MLP neurons of a small language model. Each row is named by its layer, matrix (down: output weights) and neuron, and shows model dimensions 197-292. Each number is 128 + 32 x the weight over its row's rms, rounded and kept within 0 to 255. Numbers have three digits each.
A block is one neuron, or neurons of one layer that tend to fire together. Before each block is what it responds to, as a language model described it from the Wikipedia text at the highest values.

Single capital-letter pieces starting a proper noun split into pieces, often foreign names or places in lists and tables, such as P(uneet), K(erala), G(yzis).
L4.down36:104110213059104138123083126139133146141128150124161116078116077133113071149117121162097130115161107167068207137110101155129129131183181165153090111100116136142094121158148129091195146118138129115172164097086126149161155116111118118119150143143130129059104170119163176141147108114167183090
L4.down144:117146124151049169133131139084153133089059128105119112107133109157155152111139119145157124125115085156083125089116171148105075147063178122172089100129143119170067071158104140111110160114181074089051174148090130125134144077131145162195118140112139169141189074078134151183110131110098108099
L4.down171:125114085076149096144109127188102153144099141136173134102146144120143154126091126113141124094101162140108163156133189086160168122103148091098121125112085083101205123106146130121167135055103133167182134187153116112131085162151176146136058130112097108124169076136177158127110102114069142145
L4.down780:140115098172130120133093159119135143094119174070168126132101133128158120101079159170120109165140111148126101107146114143118144172160103173116138120157078122166149105140178171131115148100158122156117123136181077104109118079131135090090096186107086100131174129118147130118166067152078164144
L4.down881:100132134152096069062119140172130127155207138113140152152112108134159102148069080110145108140128100130111045134061155170101155135120118099105169125151138129172101134101112111118080145138128132122163189083123080077100139119097139112137087106143089157094138070124118121132128106138084106096
L4.down941:102159058107095142102158088098165058173110175195138197124119147122165066104108076103124084150115106128120074143199092078120106166082148137159177122104067103123146162087133149183144121099105105099151106163109141136152109163117145174081078098127148195122073132073097103098151158096150171062
L4.down1085:129160138115166172100127139138169162129066106082096107078117135114180137093133175118110104137151094085095143077135091129086086145180129136145100132166116092150103057099160123098090169059117055114140154128123125137134171111137122128147139189193103139134134098168164168158130138185124125125
L4.down1463:146154097126158162122082175146087055083068135131137132123139125077117160100126113104098109149138151170098158161134157134096104084118148128108126101118112134073117158147164096059147178119133149073116155120162130140147117100086103118123086120128134139166151088099080052158139132125123139149

Final subword piece completing a name, word or fixed title, e.g. Pomp-ey, Camil-a, dash-board, plus closing quotes and "Championship", "season", "Stadium".
L2.down20:108131146157141064117139140090136125133167185144164116142093133146147124090149071095159128182124084118120122161169127146167126073127187088184130116147157102216100191131143179103101123126070196154105124115127163137143140130124178136097150156123102170137094186137109129184099056175092110098
L2.down458:110089187139115105141167134099108138159135124156130145104143105139114112128097069050143111119124123102138099063190152105124109135154101105088140118113141113117143192150139128119156079228070146107132130133156151053158094105143102134126097118097109120147127103241149133150159155065127157097
L2.down460:115112135091116097101157096135161123111138128157152101133162173138123106170148088076105119167110148159122087145141134117129144130115106124112122131177152095128144196187126175090092212145098178109158116167132125174127111113099153118122152074089103142127091163124129118161126124094073174096
L2.down556:163103163123098185146102140124149150114082110111132084176168176133185119126103087163125115093093167174128166132105114143090167121169191120154123152156137135111081129056152104131125131107099156074153082118168080111137120049100168147129177108132164074159130164115198133127129098126121145192
L2.down880:121082123134089116078204130101095134138123039089172117167160096123068085122091091126208101126099156161104127149147076145110148138135130169088077046118134091092134166179142098121122112106150096071133132154146122107094135147174083088156195135144138096140203139121091122123062169136121138203
L2.down883:125196114130110157123113216132116167165102148105112122180165112095140070110130152112136108059116112195177125134157096074165077111109083129113148115118173110059172084163095162106133137181136133089101117155169188133178104069153141083151130117149168111126191137117119129183092086132121102131
L2.down953:120105137116129132104115071073134101114156113123171066136097107143146106093141172123096122156166145185157147221116105119164079097148172142081104109081177132172146155137095147096155114094135111122113097141153137097098167090110112177056073122098162208115099127169067100161114112127149108130
L2.down1376:110104190130120139117036139148092103123096144108078123088123187144174196127128151108149125124127174121196162129172092118096073122105161136138136146091111110088141107157143140110131129155148137085075098107166104142159094116139109137188158144092115100143180096132143105151134103134153117159

Single-character tokens: second decimal digits (10.37, 2.68, 1.28), sentence-initial "A" after headings, and capital E beginning words (EDPR, Even, Estrada).
L2.down488:095120121129116128195144138159105101146152104126145113173222124104227093158127156071129138134065114080105157123143101118136199112158161123094148138145108200089096162104058120140124122150120116018098157150179144108137155149079161098161111094145137093160148148122196108161151078098131110136
L2.down596:161173184161124131207149129095107144152134136098164142125186127167174145153110125174133168064134091123082086143147115116117110159083162091123121101186146101163164114066171107151125168121084092082130125143143050123127110142118148135114117151125160158182121095089121112171128111117139173125
L2.down856:089163110175131130136124115081138171137105115099082072128159115109085083126144096111126105103128114154109104107146122115099112147141145174109155061109138152175071085099101102114156114141153116143093103165158154130095186157153089079110106137152144143107133142138087138163170100133155119114
L2.down960:135115096160172141144093121109178197197173148153137107113068089092111090165092116143152165095142121143145057057149128158090128191129117157110108126162100152147157190184130093115122160176114137102155112075163111151122083147105084140135113112134175118119130105044090097112151108130117198098
L2.down1028:133154119213103128112127139080110144179085160090021083128113114132145108150197083135113085132194074153140094148126118129154124086128147143037130185115101134168152154120149053128107127176170120086133110104152068144105164132106118158137121118150134142159111129093122152128159123121132128069
L2.down1377:108086093076148130112137110081116147176076173090140117123125117123156104114166173208161117138122118113103181175108143182152140094138144159120176111105140111087122153119111123118198105156111142085107143069135116160099082138143152122140134113098124172129108131164163111096134136093150156099
L2.down1468:104124132201220083165126135117076111159116113094141123094127143106105124162084169140140093150118139070130106134167165116120049139136172180121128102155067130147064120070141075177152136123107172121152133137149088127121089153167117127072168059139154151141124220138180175224131090151137179114
L2.down1501:089144125131138161111101148131139103166094125105163167127144085113101098132110133123151170151063132071125178106113111123119106115118096150147160141093172074128145132070145100134157123156115098076062180090204139106137092139148107149133077138169130129140145145108101124145105179124139128164

The last subword token that completes a multi-piece word, mostly names in tables, lists and prose, such as Klost-erman, Cool-idge, Garc-ia.
L6.down393:115111134090121163148107134181110178148141140113122146140087105141080145171152103139136114168133116073119109110137116061150131158124135149094121067160176126106142083141103118142140150124107140148148177081078140191168103147106185152116144119125118125173131127122065120160125144147157109143

First capital letter piece of a surname after a given name in name lists and credits, such as Matsumoto, Pleasure, Haggard; also stray word-initial pieces like "-m" and "at".
L6.down1002:174150168114167145046092099173132089122128158134141160076138134111115106141124140118149133171113168094140152193102150109139123130090092080087066136113088130131125103120147084111113171123135176130116125111148124089123103143092141133119126177172123126104157172134106189112141073139110150187

Last subword token that completes a split proper name, mostly surnames and some place names, in tables, lists and prose (W-ade, Lazd-ins, Karl-stad).
L4.down84:197098115127135069096138075163169142107139156106177142168111102141156104140116158144145147090103124174116137150170085174118111140167172124142124100069110215072166131151137120139128182138058152053092133123136136083139127101128119150110143113054168101127154136097115137111096070082109143113
L4.down207:112155174162140080050114141125132135139113098142139099154130105095143146134076066062108161096123153125150087172109120218065108140160136150164092169117179102128162083118115112129148126128092088106157167165129124046072135109128158160108160085134168125133175124125131143125110137113153153160
L4.down309:161073114135079109184161149119124143129073081195157084167084156120098092115123079104166112178098064102115099154149146117146083145126177140163084109116144180102136231193158141132165136129172135139120153172117100197107140144119144159022187123091109145139135187163137155172122069113124156098
L4.down328:156089137109121091066120140211133075157142112099131150152081108098158094107105097128064141143192119139109111164132182155122128105152156108131135148123123115096147125122118126123145122130092105090116119126131059117145145141072145090113115167102132089138158113098092091117111163119171153204
L4.down463:124100100114103162106130166142196137128133073136149083125148129163177098141167114123168115116174126156095085158131164035115153149136157115082132086131140063106167112172170144083202133125149098143132165148052123171133154071118126138084108104118085065154111111131073117097133152070143164148
L4.down512:081111161078029185118105133169133147149156088091165109091135110191106167130137153157151144107195126109161096103166117117149158075154143131101143097079128139102203063085131089121145132127109166146172125097141087147164152063089149143091143105145162123102134184072081130158101069123031159158
L4.down768:098081072105096077075180137205104163153113116157140114130095107112158049137127161106148109133166107118097086143119128165080116167183170172132078076108160071083136162204182106141194163132101164147179148146066159129123195119130115173085149123108175110169131127109077115135176137167156137131
L4.down837:123155111136058133108167151186117125171087100129101149157069134123158114110102089059156122122159114169057114167103136218062154144161120179201083137148176063139151172166162164147179125127086121118124087136103092131129145095148100102123127120157178142134132182124089148114150123149102136096